{"num_hidden_layers": 18, "hidden_size": 256, "num_attention_heads": 2, "num_key_value_heads": 2, "head_dim": 128, "intermediate_size": 1024, "vocab_size": 2064, "hidden_act": "squared_relu", "norm": "rmsnorm", "norm_place": "pre", "norm_eps": 1e-05, "positions": "rope", "rope_theta": 10000.0, "rope_fraction": 1.0, "qk_norm": true, "attn_scale": 0.109, "bias": "none", "tie_word_embeddings": false, "parallel_block": false, "extras": ["capped logits"], "init": "uniform", "init_std_qkv": 0.0425, "init_std_o": 0.0, "init_std_up": 0.0425, "init_std_down": 0.0, "optimizer": "adamw", "learning_rate": 0.00157, "lr_mult_qkv": 0.4, "beta1": 0.9, "beta2": 0.98, "lr_head": 0.00541, "warmup_steps": 251, "schedule": "cos", "final_lr_fraction": 0.1, "batch_tokens": 32768, "max_seq_len": 1024, "doc_mask": true, "train_tokens": 369100000, "max_steps": 11265, "dataset": "wikipedia_en"}
MLP neurons of a small language model. Each row is named by its layer, matrix (up: input weights) and neuron, and shows model dimensions 96-223. Each number is 128 + 32 x the weight over its row's rms, rounded and kept within 0 to 255.
After each neuron's rows, "fires on" lists the tokens most often at its 100 highest values on Wikipedia text that the model never trained on.

L12.up863 [105 118  75 192 164 161 152 195 136  95 137 197  79 126 141 173  74 127 112 126  92 174 114 153 184 137 178 115 128 107  74 117 125 139 142 108 166 167 125 151  73 164 149 146  95 112 110 128 147 127 135  99 139 158 134 167 196 148 138 125 111 109 141 150 157  99 196 131 126  97 178  98 168 121 165 115 128 128 108 115  83 120 137 147 112 189  96  81 122 165 148 145 141  77 120 175  91 168 150 127 185 156 164  84 150 142 205 156 133 166 144 129 143 152 131 134 182 118 139 142 116 143 149 142 137 164 143 187]
fires on: " he", " G", " an", " He", " g"

L8.up514 [ 81  92 111 132 175 110  80 141 118 132  91 134  55 124 129 103 105  97 125 133 163 123 111 101 139 114 141 144 111  87  96 143 142 158 128  46 114  87 145 223 157 153 155 189 161 167 104  69 118  89 112 158 154 142 134 136  78  90  71  85 138 124 115  96 176 219 138 111 186 144 162  88 141 118 151 164 123  90 116 144 148  88  89 117 161 148 107 154 128 146  86 162 137 101 193 121  93  71 146 137 144 146 182 151 154 103 169  98  61 107 149 121 160 186 118  26 114 200 113 104 113 127 124 100 145 102 105  82]
fires on: " the", " |", " a", ";"

L9.up43 [ 80 122 108 160 146 132 108 110 105 148 123 155 115  94 129  91 173  84 133 102 153 118 109  96 166  72 204 130 137 140  51 153 137 108 164 144 153 156 112 123 108 157 168 127 121 185 124  98 148 203  98 159 104 118 134 124  75 129 138 146 108 151 121 125 135 154 163 165 139 151 140 148 133 119  95 114 181 134 175 169 104  84 152 174 104 127 134 117 113 137  78  99 124 171  75 104  75 105 172 151 127 108  92 159 160 203 112 186 117 148  97  84 110 157 116 104  77 118 100 179 164 137 171  90 147 106  94 171]
fires on: " var", "en", " only", "ed", "s"

L8.up103 [ 81 132 116 120 181 121  82 186 124 148 122 149 106 179 125 141 119 126  56 110  81 136  85 107 167 115 104 144 117 131  78 152 123 131 101 158 216 116 189 108 139  92 111 108  77  82 138 128 142 201 140 172  93 132 137  82 126 115  50 180 129 138 153 135 185 151 138  81 137  95 163 135 150 144 173  92 153 166  86 105 163 131 153 142 113 111 203 135 125 121  99 154 147  75  62 106 100 131 174  53 142 113 149 128 156 146 132 187  88 151 216 109  41 111 104 109 128 145 112 114 214 135 153  73 176  85  83  64]
fires on: " his", "ale", "ative", " its", " their", "ult"

L8.up29 [138 114  89 126 205  68 154 164 152 148 148 142 128 102  99 101 152 126 113 169 155 136 110 102  98 108 125 129  87 159  96 100 174 125 126  99 137 201 161 107 123 156 131 182 118 126 171 119 130 143 150 133  83 176 128  85  55 124 147 135 129 118 148 143 122  92 141 131  81 154 188  43 128  46 135 165 209  83 123 114 159  85 161 207 157  77 154 121 132  63  95 175 156 123 124 142 128  68 160  88 159 138  99  74 119 157 170  98 116 122 181  62 149 108  94  77 155 179 172 111 128 172 146 117 129 137 106 114]
fires on: "if", "s", "rans", "us", " dif", "om"

L7.up220 [135 101 169 102 129 146 164 122 109 152 111 152  96 109  36 142 121 139 118 137 152 171 127  95 109 150 126 175 125  69 104  83 137 139 119 126 185 205 162  99 153 140 112 140 134 178 132 110 163 174  59 101 202 140 165 159 102 134 142  88  98 115 138 203 111 128 108 107  81 150 171 178 152 101  90 119  98 128 159 105 172 148 107 111 155 137 150 118 129 177 137 145 186 106 106 155 136 119 190 136 132 113 119 120 154  70 122 112 158 117 138  93 109  89 176 119 124 109 126 132 102 130 118 149  84 171 148 127]
fires on: "4", "1", "3", "6", "9", "8"

L9.up1011 [ 96  77 122 115 118 123 139 145 117 100 123 130 119 105  40 201 154 100  52 139 108 105 134 123 137 124 129 133 159  88 143 117 133  88 120 151 123 153 182 148 142 140 205 122 152  87 124 114 198 180 136 127 108 151 160 157 133 127 105  91  89 155 156 179 139 100 101 113  78 151 181 141 146 131 200 122  98  93 135 140 152 156 160 103 143 118 126 149  78 130 134 154 157 131  78 108  94  44 168  99 164 152  94 103 167  95 135  96 178 121 106 117 129 141 135 136 124 152 148 185 105 167 144 119 161 132 177 125]
fires on: "0", "4", "5", "1", "8", "7"

L9.up28 [165  93  75  60 135 131 114 152  88 110 127 131 111 130  90  88 157 134 144 168 143 128 113  95 145 125 124 149 121 149 128  84 112 115 147 176  90 131 191 114 128 134 228 108 106 115 151 130 116 137 157 138  98 164 141 167 148 113 116 120 117 134 172 127 148 183 131  94 169  89 182 101 107 125 186  91  69 197 106  82 116 135 152 137  59 137  85  88 123 114  63 195 117 108 124  50 125 139 102 155 151 162  84 123 161  94 145  92 163 145 103 113 155 191  59 149 133 154 135  67 148 108 186 104 158 102 117 130]
fires on: "al", "u", "ry", "ess", "ol"

L10.up869 [ 79 125 190  93 101 126 119 107  96 117 123 116 102 110  75 144  41  90  99 144 129 142 130  71 146 133 172 149 146 130 133 114 145  51 139 117 145  96 128 187 151 129  88 163 137 135 156 120 144 127  82 145 160 135 205  98 142  95 115 109 113 130 140 136 128 163 139 132 106 116 172  98 151 128 108 173  96 152 158 133 151 125  45 119 113 128 100 173 105 215 132  97 157 132 136 176 111  93 137  95 177 137 130 163 130  92 180 153  42 160 174 128 155 150  81  63  76 161  86 101 134  83  94 140 182  39  96 142]
fires on: "-", "1", "ail", "ak", "ing", "off"

L3.up59 [106 106  81 140 193  74  75 109  12  87  64 186 106 102  66  91 163  83 127  62  84  94 141  72 165  51 120 163 125 111 148 127 171  95 193 145 158 111 138 157  79 160 183  66 142 142 143  92 153 194 143 163 118 160 190 122 135 103  96 136 152 182 103 105 186 115 159 107 150  36 169 132 145 126 125 105 146 163 141 120 104  99 105 181 107 110 157 140 135 127 174 160 103 118  95 107 118 139 115 160 163 146 111  88 149 128 168 158 137 163  78 103 152 107 120 138 133 192 146  93 178 145 160 131 151 189 132 161]
fires on: "id", "ption"

L7.up200 [174 119 121 144 149 113 113 145 146 121 169 147 166  99 104 136 192 135 101 144 202 168 102 125 116 130 131 150  81  72 110 164 171  86 173  68 135 162 142 109 153 219 159 143 160 120 137 201 141 130 163 121 100 147 128  92  86 120 120 180 149 176 176 129 147 112 126 100  75 131 131  82 142 127 149  47 113  64 153 120 172  97 142 105 156 141 190 136 112 133  86 114  96 108 134 172 148 154 159 154 163 120 104 156 168 149 147 150  71  54 124  85 121 192  89 115 157 144 165 192 134 127 133  78 120 178 106 110]
fires on: "b", "eb", "ur", "ib", " dif"

L12.up144 [100 141 103 158 122 117 178 155 134  60 146 160  50 142 146 121 129 113  91 103 136 163  75 156 183 155 146 106 132  83  64  29 136  83  92 128 156 170 172 102 140 148 120 141 138 110 116 125 152  97  95  89 113 138 170 120 156 138  47  83 106 109 222 119 166  91  77 162 129 114 211  77 165 122 151  77 155 133 190 127 145 136 125 120  95 127  73  88  76 128 134 139 160 104 103 177 150 181 147 100 158 145 106 114 144 114 157 160 149 169 112 119 153 131 133 112 150 113 197  64 111 128 127 116 154 102 132 179]
fires on: " g", "G", " G", "g"

L8.up759 [169 114 113 140 180 173 112 154 124 152 110 140 125 128  92 117 121  95 144 135 133 141 135  64 117  95 159 118 145 111 131  99 114 106 139 130 159 138 123 110 134 182 189 130 134 197 106 121 145 171 141 175 163 145 105  58 110  85 125 154 143 106 129 131  92 175 170 121 150 101 115 161 150 109 190  63 139 165 126 140 124 131 169 144 168 163 108 107 132 141 136 154 147 108  66 111 100 163 113 125 148 162  99 139 142 120 151  93  96 109 141  98 121 201  76 107 109 130  96 100 142 147 174 157 153 133 106 114]
fires on: "ast", "ey", "ion", "al", "omb", "ol"

L12.up245 [121 121 138 161 161 165 116 124 122  85 146 191 100 144  53 166 132  84  79  96 132  85 136 124 151 165 144  78 142  91 173 123 101 113 109 126 112  83 170 141 105  87 187 101 161 172 124 132 127 145 103 157 128 143 116 127 114 131  79  87 157 133 156  97 193 148 146 148  55 118 138 122 140 114 100  93 140 115 109  88 100 144 110 145 157 126 163 124 166  82  31 134 126 167 111 136 168 126 146 146 148 146 137 150 147 116  82 152 120 110 138 114 115 147 171 120  94 124 154  77 166 148 199 163 109 117  59 138]
fires on: " record", " Record", " Sw", " list", "ph", "am"

L10.up793 [143 107 110 163 148 114 178  93  91  91 169 168 110 118 118 192 132 144  92  50 127 125 128 130 128 126 122 122 114 122  54  70 183  39 153  94 141 121 130 123  92 170 123 124 125  73 118 130 209 133 101 151  94 138 144 151  75 111  70  95 115 113 185 126 124 129 110 117 167  65 134 141 131 148 129  86 137 146 174  81 130 117 115 180  81 144 118 141 152  78 192 133 160 131  86 106 143 126 174 124 158 148 134 175 173 126 167  68 113 129 165 106  91 105 121 130 110 155 134 132 126 123 157  85  76 124  85 134]
fires on: " The", ",", " the", "ome", "ther"

L5.up80 [105  82  90 165 137 106  52 119  32  84 131 215 138 152  72 113 125  81 129 124  99 153 155  99 169 112 109 115  94 121 169 110 139 100 187 155  86 152 159 117  73 210 161  90 137  96 121 137  80 147 178 138 107 144 175 136 120 107 125 152 119 153 104  89 133 109 186 130 128  78 157 111 154 144  83  70 167 128 173 194 142 107 134 127  83 126 151 150 170  41 153 122 104 190  65 142 152 159 127 169 160 166 112  79 147  95 148 163 192 177  91  99 171 128 119 158  85 165 159  83 192 112 139 116 182 189 130 143]
fires on: "id", "-", " dist"

L9.up21 [144 125 208 100  84 158 124  81 115  83 132 194 149 124 133 114 176 136 131 177 123 147 110  91 125 136 132 136 106 107 133 138  94 141 133 135 132 159 133 145 104 148  95 117 104 130  84 181 125 166 126 156 159 144 139 146  85 177 112 108 132 191 107 103  92 100 107 185 151  92 108 151 141 103 103 135 113  76 134 102  64 142 111  57 135 173 116 147 131 111 109 105  83 147  93 108 148  70 165 137 135 179 173 104 148 151 144 129 170 152 172  81 112 131 110 141 152 149 104 144 165 116 151 155 136 150 168 132]
fires on: " and", " or", " ", "-"

L10.up486 [ 58 128 111  73 121 114  30 195  59  78  90 139 196 132  83 154  89  90  68 141 130 123 127 123 144  78 136 155 107  82  72 129 127 106 120  64 114 157 130 155 129 103 127 180 113 117 153 152  79 143 158 162 119 125 152 112 100 136 121 124 147 156 144 123 222 195 164 115 147 119 159 108 108 134 158 152 116 144 162  72 134  54 109 141 151 122 102 102  73 156  85 130 155 133 179  98 117 132 121 126 139  79 124 137 151 136 163 135  93 179 150 129 152 142  92 115 155 141  88  76 120  61 123  94 165 113  86  93]
fires on: "le", ":", "|", " |", " the", "attle"

L9.up476 [114 105 137 152 149 190 115 151 137 124 104 143 174  66 143 104 110  90 139 104 173 137 129 128 157 103 173 118  93 140 158 174 111 125 126 115 128 164 144 161 136 118  77 162 117 111  73  85 153 147 172 111 181 150 122 120  86  55 108  83 162 113 135 101 151 142 129 107 160 128 239 130 143  89 143  93  94 129 113 154 126 137 130 134 112 105 142 143  83 101 173 171 140 158 135 155 136 146 126 138 101 167 139 129 173 112 180  83 167 137 121 108 166 114 139 122 102  85 176 108 125 137 165 204 122 210  84  53]
fires on: "qu", "cl", "st", "ust", "stit", "d"

L5.up466 [131 110 147 155 176 139  88 157 142 154 111 147 117 120  59 167 126 123 132 146 129  95 118  84  90 113 197 157 149 111 122 116 139 123 144 163 182 130 189 116 123 114  82 124 127 137 129 149 131 130 106 132 103 144 131 167  89  92 114 123 104 131 181 103 136 130 131 128 133 139 139 152 156 113 105 152 180 161 176  90 148 143 140  87 185 120  87  66  78 111 139 175 118 128  78  96 164 110 157  97 122  93 123 156 181  75 130 101 191 164 131 107  81  85  91 136  98 129 129 100 130 145 122 130 114 141  77 112]
fires on: "6", "1", " ", "4", "ored", "ating"

L9.up902 [ 96  91 142 187 130 141 165  89 129 194 144 114 158 131  80 149  74  91 110 184 103 142 148  87 110 113 118 156 159 158 108  95 130  67 144 162 150 128 145 131 104 105 103 137  97  97 136 184 111 129 149 134 167 147 198 101 164 108 104 126 127 155 158 149 183 118 109 131 142 130 157 100 145 103 153 131 106 154 138  71 145 158  60 134 155 157 135 149 136 175 124  75 164  79 149 120 112 131  99 101 116 110  65 111 158 123 158 210  59 144 107 118 121 122 183 111  65 161 200 163 117 128 109 159  97  69  96 138]
fires on: "en", "ow", "ound", "out"

L8.up416 [145  84 141 157  91 170 109 130 117  82  99 118 164 106 109 134 162 139 128 156 113 181  81 101  96 137 232 134  93 139  61 143 108 151  89 154 157 117 150 126  94 126  98 105 141 141 126 123  91 135 122 160 127 150 126 185 186 148 105  71 134 191 125 102 169 135  98 189 167  78 133 158 129 112 112  87  93 126 152 156 116 117  53 134 123 157  92 151 104 147  84  83 113 178 150 151 123 102 143 126 142 119 178 107 152 164 122  85 114 158 172  76 103 117 133 132  70 110 160 105 161 141 123 140 152 148 135  79]
fires on: " con", "n", " with", "s", " ", "fl"

L12.up434 [151 112 116  92 134 154 103 202 166 154 140 114 118 111  87 156 116 137  98 160  96 159 169 136 119  79 176 205  26 127 108 140 129 137 158  75 163 160  94 142 109 160 138 186  93 143 178 114 129 170  80 172 151 151 166 107  96 144 151 175  83 146 122 131 177 129 157  51 181 146 123 117 149  74 102 152 139 153 119 135 118 108 107  95 156 144 117  99 173 123  86 163 127 110 180 131 161 109 106 160 159 111  97 180 166 114 142 146 181 119  79 130 147 140 114  79 129 109 111 124 133 180 105 119 159 144 112 130]
fires on: "ed", "cted", "en", " made", "t", " as"

L14.up356 [156 101 119  92 149 128 137 167  88 122 209 141  86  93 149 144 111 142 113 126 113  78 136 115 132 140 134 112 106 110 112 182 184  62 137 114  97 131 139 145 120 167  98 169 177 138 159 188  62 148  71 128 117 179 135  93 103  96 123 111 141 183 186 145 110 172 105 128 145 102 119  90 138  93 111 119 111 166  97 113 144 117  91 153 158 104 135  76 121 131 150 157 126 129 160  95 117  98 141 161 140 154 202  75 136 167 154 166  83 166 125 109 136  98 100  36 157 110 162 111 157 139 145 112 150 131 153 118]
fires on: " M", " D", " G"

L12.up334 [140  90  96 154  97 168  88 137 106 153 114 116 136 142 119  66 153  43 128  83 162 159  99 143 139 133 153 153  94 147 105 153 135 103 140 159 165 145 136  84 101 234 104 162  57  98 141 128 163 137 121 182 152 138 114 177  93  95 122 135  67 174 216 124 138 109 147 164 112 124 153  67 160  93 163  96 160 135 169 153 127 121  46 143  84 140 123 131 130  89  93 179 140 183 117 166 152 114 171 163 168  88  64 153 144 157 162 177 114 160 102 143 138 176 140 158  98 120 117 147 101 147 147  95 147 157 112 167]
fires on: "ed", " led", "ing", "rew", "en", " received"

L5.up780 [ 57  69 137 116 137  84 122 167  97 109 123 158  92 112 159  88  92 134 112 144 104 108 119 139 148 119 157 110 140  82 138 136 142  70 126 130 124 130 141 116 120 155 102 137 164  95 151 170  53  98 147 112 130 146 114 159 120  90  69 182 137 167 161  96 149 144 130 144 151  97 123 123 190 137 141 123 144 100 128 103 102 106 116 180  82 176 102  79 117 113  95 134 124 156  92 160 103  95 112 148 114  96 125 165 183 185 148 137 178 171 145 132 126 141 144 134 111  99 133 111 227 128 132 102  89 144  76 131]
fires on: "\n\n", ".\n\n", "==\n", ")\n\n"

L12.up685 [165 109 130  96 176  93  89 127 120  53 151 106 156 164 141 156 142 134 133 112  94 155 158 116  98  92 126 138  58  77  52 168 165 125 150  89  88 133  96 142  99 102 130 177 107 145 155 179 153 148 228 102 108 148 151 166  95  81 120 149 153 126 162 114 131 157 104 108  88 134 194 124 140 122  87 111 145  93 135 139 129  70 119 144 140 165 161 117  71 133  94 167 211  83 178 174 123 126 131 122 141 126 126 107 190 157 191  65 128 147  93  78 117 133 111 157 161 167 163 152 159 163 118 132  65 108 119 122]
fires on: " y", "if", " old", " bro"

L10.up196 [112  95 151  87 218 116  81 139 176 118 143 122  85 119 118 154 130 142 116  97  86 121 137 102  99 141 148 151  47 175  47 177 113  86 153 134 153  98 153 163  99 158 124 136 100 140 151 166 107 140  81 127 124 191 110 171  76 154  96 132  79 196  87 142 143 119 136 123 175  87 144 105 171   0  91  78 121 110 137 140 112 160  47 166 153 134  97  83 128 162 107 154 120  90 144  83 130 147 156  77 118 128 111 102 119 140 137 109 179 138 110  90 127 181 107 139 217 188 155 107 129 132 113 125 131 119  86 144]
fires on: "ar", "en", "k", "n", "t", "al"

L5.up943 [110 112 191 126 149 142 145 105 119  96 135 116  89 144 105 148 128 105 102 193 134 125 168 133 104  82 109 112 112  92 169 116 141 140  82 136 122 104 155 206 123 134 154 179 137 170 161 133  61 222 137 110 143 170 108 171 144  79 135 134 103 193 121 175 138 134 163 113 140 108 132 115 107  91 103 116 190  67  98 120  67 143 151 164 100 160 109 113 165  85  70 145 141 157 121 127  70 149 199 101 141 116 158 183 114 143 159 114  82  95 109 118 111 103 167 127  96 135 130  72  74  94 167 133 102  96 108 125]
fires on: " record", " act", " Record", " report", " post"

L7.up989 [166  78  70 134 174 124 139 153 126  58 144 122 149 123 168 178 157 119  89  95  73 162  85 136 128  91 107 141 141 129 135 137 113  71 107  83 133 147 143 150 116 107 115 162 138 132 181 142 146 132 156 159 172 143 164 141 106 191 135 110 112 120  98 142 113 146 169 106 128 107 168 147 157 107 154  63 139 102 181 106 147 177 104 114 135 109 111  95  82 115 164  69 123 107 140 209  71 169 167  90 135 144 112  41 141 118 111 146 168 138 187  97  97  73 158 118  88 139 144 155 125 114 113  91  78 102 138 155]
fires on: "at", "h", "et", "ver", "ow", "re"

L10.up798 [ 96 147 153 119  83 147 116 193  92 161  89 125 152  92 130 129  73 122 128 124 124 140 126 100 178  79 120 136 109 111  86  84 167  72 127  65 176 148 105 135 128 149  59 140  87 121  90 165 149 217 182  95 154 146 117 144  92 139  69 102 134  88 137  67  87 131 162  94 172  83 162  96 156 125 151 131 167 120  99  73 107 114 125 155 115 143 112 128 161  99 158 100 162 105 115 157  70  98 149 178 101 116 145 156 161 174 150 112  91 158 126 136 130 121 104 107 162 173 114  92 127 171 131 154 120 107  93 110]
fires on: "ant", "ent", "ital", "y", "t", "ine"

L10.up748 [141 117  96 170 150 178 160 143  86  60 114 150 157 142 129 179 116 129 123 150 121 118 153 110 122 114 138 147  78 163  19 143 127 129 136 112 119 139 139 141 133 113 129 162 119  70 170 183  88 173 127  95  77 119 172  96  86 114 177 121  87 128 120 178 155 135 122 118 107  60 185  80 165 101  95 105 161 102 133 105 190 163  90 128 130 144 169 145  84  99 135 170 127 111  89 146 140 173 134  88 175 141 135  77 149 118 111 112 165 131 154 143 158 143  94 165 115 199 129 145 128 159 166 169 136 132  78  96]
fires on: " where", "re", " se", "n", " Se"

L8.up597 [168  86 136 132  87 116 108  90 108 136  86 146  89 104 132 149 178 113 113 160 172 157  90  67 136 178 188 105 118  81 143 164 132 118 153 136  96 184 116 113  45 104  96 103  74 160  97 154 166 237 151 169 143 123 163 179 120 115 112 146  71 161 139 166 146 168 107 176 197  93 118 151 168 132 124 119 101 132 131 115 105 159  91 113 107 133 119 108 134 138 132 180 133 124 115 168 145  76 166 154 143 146 144 144 130 159 105 158 121 116 121  96 130  91 143 103 136 137  90 197 170 151 114 139 139 135 105  65]
fires on: " and", ",", " or", " with", " from", "ly"

L8.up893 [129 106 182 118 144 126 121 146 153 133 132 110 165 113  89 126 116 127 117 107 130 153 143 112 178 187 120 131  98 153 176 131 145  99 144 175 131 169 125 180 136 102 151 127 102 119 125 102 163 126 113 189 164 158 164 102 100 129 126 116 152 136 156  91 152 173 113 149 117 150 193 129 120  53  95 102  91  95  89 128 113 156 109 123 171 143 142 134 143  84 166 159 184 145  58 156 134 172 111 118 164  90 149 111 157 159 255 133 137 157 188  82 166 116 117 122  78 144 141  90 122 139 159 159 160 142  80 144]
fires on: "qu", "per", "iv", "sp", "ust"

L3.up192 [143 129 152  80 127 140 145 111 129 117 147 211  73  74  74 192 151 134 129  76 162  85 119 103  92 109 142 206 107  92 129 114 105 139 141 134 108 113 167 129 120 145  92 117 170 104 144  97 109 111  90 122 206 152 180 106 175 152 136 108  88 187 128  98 140 127 127 107 133 111 163 147 159 116 169 114  81 118 160 105 146 160 111 138 182 123 113 121 109 179 117  71 166 106 135 145 166 127  83 107 157  83  68 133 151 100 119 112 175 133 192 137 142 109  72 114 150  94 127  89 171 147 126 147 101 142 110 142]
fires on: "1", "8", "3"

L10.up851 [130  98 120 143 110 139  98  96 108 142  75 189 115 144 154 144 123 113  96 159 178 138 158  88 103  97 210 135 131 110 137 125  95 100 164 154 180 124 135 133 123 201 170 168 146 201 143 134 151 164 165 159 125 135 168 144 114  75 139 177 105 134  97 177 147 162 158 112  89 104 189  76 160 130 169  87 160 125 179 190 102  87  71 164 104 161 118  86 139 102  82 132 129 144 177  72 157 159 164 152 107 141 158 147 134 130 189 134 144 171 184 102  97 149 170 172 145 171 208 173 191 166 101 121 130 147 136  83]
fires on: "all", "oin", "ar", "in", "ound", " N"

L10.up975 [ 58 112 125 124 106 122  89 190 103  96  83 129 159 159 104 144  75 121 123 142 176 127  86 128 154  70 134 197  96  78  86 172 133 153 187  68 162 193 120 142 128 176  90 113 109 119 149 113 177 101 154 134 132 129 185  99 156 130  88 147 179 100 153  62 121 142 155  48 149  93 148 157 152 144 131  49 107 138 214  84 203 115 154 194  87 166  72  93 127  91 131 106 113 175 131 121  98  36 171  99  93 150 107 165 160 147 182 162 148 156 133 104 115 103 140 107 161 162 133  90 129 139  61  99 148 145 142 132]
fires on: " |", "C", "or", "in", "A", "ar"

L9.up347 [105 111 111 130 130 131 117 127 121 150  92 138 151 131  47 165 122 143 124 142  66 144  98  93 135 129 169 106 147 126 127 102 124 135 168  83 116 107 190  98 145 122 166 192 135 127 145 132 142 196 167 126 107 138 131 101 133 132 154 124 151 179  90  44 143  97 153  80  98 182 106 113 126  87 111 111 176 114 133 111 104  87 112 150 133 119 125 128  89 108 134 125 117 143 158  78  99  80 126 143 103  93 120 130 159 132 131 147 187 138 176 204 131 158 113  96 141 126 146 107 132 137 174 179 124 126 108 144]
fires on: ",", "\",", "),", "\""

L9.up369 [143 105  94 179 129 168 122 133 129 127 130 117 175  82 129 144 165 110  97  77 105 181 103 131 175 155 107 139 114 203 129 105 158 112 169 106 133 117 130 127 136 123 109 138 108 148 160 128 133 161 113 127 163 141 172 126 130 146 136  73  98 187 179 139 132 153 154 141 120  93 169 156 139 124 204 117  80 115 166 112 107 160  83 140 148 144 165 125 103 141 112 129 129 126 105 163 101 146 141 132 123 121 108 137 141 111 123 123 143 129 106 108 172  86 173  98  93 125 175 171 144 123 172 193  92 112 110  59]
fires on: "out", "ow", "ver", "ia"

L9.up72 [ 99 104  92  86 101 159  77 125 180 141 110 145 112 152  36 212 121 135  99 110 127 162 181 108 153 164 122 143 135 147 146  73 165 176 153 107 122 103 210 120 142  72 127 116 136  96 127 144 126 172 180 150 128 121 149 107 124 117  93 138 131 162 117 142 145 115 119 119 141 140 134  68 128 119  94 133 174  86 140 105  99 115  79 128 130 179 127 104 105  68 120 121 138  84 104 102 165 101 130  91 119  69 126 124 148 147 155  92 156 116 161 203  85 159 158 131  83 125 131 139 196 133 161 166 154  85 118 160]
fires on: ","

L7.up727 [120 138  40 150  78 194 101 131  97  62 128 155 106 135 117 120 196 122 138 126 169 144 118 102 122 126 148 158 108 174 105  88 131  80 155 102 142 107 144 162 122 128 116 142 160 164 162 185 105 154 129  94 140 130 156 185 119 129  97 179 129 159 143 163 172 168 114 134 123 117 135  44 138  85  96  67 131 149 118 210 123 125 127 148 118  92 145 142  72 101  77 154 110 144 104 147 133 115 193 144 180 156 141 113 138 167 134 125  99 180 130 121 121 162 112 178  76 158 132 114 169 133 180 120  71  85  96 125]
fires on: " se", "se", "all", " Se"

L12.up1018 [122  88  74 140 145 121 132 101 105 122 116 158 135 152 156 153 131  82 122 157 144 108 101  80 129 180 152 195 107 167 109 176 122  81 133  61 129 100 182 145 126 165  85 130 117 141 109 170 135 129 122 108 208 137 240 133 137  88 171 173 162 120 168  98 152 147 155 156 132 123 146  79 195 118 131 149 130 129 136 145 150 121 118 158 160 114 134 109  95 158 125 125 174 141 117 165 108 152 132 149 182 124 122 144 142 108 193 115 166 171 112 119 154 163 122  61  79 145 165 170 138 123  75 118 153  95 115 143]
fires on: " |", "ail", "ro", "ing"

L9.up770 [104 128  95 128 154 122  94 148 141 151 105 192 106 124 118 149  97 131 133 110 138 138  88 115  85 121 196 123 115 114 149 163 177 132 132 168 135  92 159 146 136 142 152 141 143 112 148 151 150 189  72 120  56 142 135 151 175 145  90  92  93 107  91 172  91 114 112  85 101 100 147 159 169  87 177 110 160 109  97 117  82 134 151 178 207 123 116 130 109  90  97 158 190 114 164 140 107  97 146 128 187 113  75 120 142 117 193 135 141 160 171 171 132 138 146 113  89 169 185 171 123 133 165 100  69  89 111 128]
fires on: " death", " died", " (", " off", " down", " on"

L9.up90 [142  50 144  98 183  72 120 120 154 134 113 168 128 154 123 115 141  74  84  79  98 143 149  97 143  90 125 160  76 136 123  79 202 124 173  93 143 211 192 117 136 156 120 125 114 101 171  94 118 137 168 111 107 165 124 167 116 147 137 105  90 111  98 135 129 156 166 124 138 150 154  93 125  30 129 106 204 105  92  91  83 123 120 216 130 131 192 106 136  44 138 139 115 126 169 113  98 111 115  76 164  94 111 193 135 174 166 116 149 117  96 140 133  92 105 146 150 158 154 117 127 143 123  94 125 147  54  96]
fires on: "om", "us", "j", "u", "um"

L10.up310 [121 103 146 134 124 136 129 115 123 139 140 179 139 108 116  69 161 115 115 140 163 145 152  51 167 129 211 196 138  86 124 133 166  92 151 127 135 170 135 134 105 158 135 138 140 186 120 118 148 122 119 153 150 126 164 119 103  78 103 196 102 186 159 159 161 121 134 102  40 136 145  77 122 158 135 115 129  90 162 154  85 134  44 176 154 126 161  76  82  92 111 110 180  87 146 120 173 121 104 177 162 131 107 160 146  92 154 188  56  77 111 134 109 107 124  97 115 171 105 173 137 119 101 119 170  99  77 121]
fires on: "b", "ound", "all", "eb", "ross", "ing"

L8.up774 [100 100 132 188  86 135  95 122 115 109 152 130 163  98 166 173 125 117 116 119 137 101 100 119 135  51 153 106  93 138 161 175  99 140 167 146 109 172 152 144 136 149 107 138  79 106 107  96 144 163  77 114 166 145 122 154 104 140  94  90 132 176 138  95 168 171  77  85 145 155 182 137 184  80 130 126  71 177 204 124  95 126  57 164 127 135 100  84 153 112 141 120  98 132 132 126  89 117  97 106 111 173 119 121 121 147 175 133 115 131  76  65 159 149 174 113  84 150 183 144 171 126 107  99 173  97 160  88]
fires on: "out", "n", "d", "on", "st"

L10.up508 [100 104  78 120 158 112  76 147 145 182 175 132 149  78 136 159 121  68  97 137  79 206 117 126 177  31 113 184 107 124 100 117 159 103 122  30 102 168 144 171 103  72  97 125  85 128 151 132 141 160 138  69 128 142 175 167 129 169 111 160 134 135 197  88  95 166 183 122 182 154 132 129 154  74 149 115 101 171 148  77 153 103 185 176  80  92 132 151 117  74 106 104 162 110 147 165  69 108 122  69 136 142 147  94 142  78 159 115 111 108  85 146 112 139 104 105 101 176  94 138  98 132 124 131 105 112 110 146]
fires on: "est", " the", "y", "al", "ent", "er"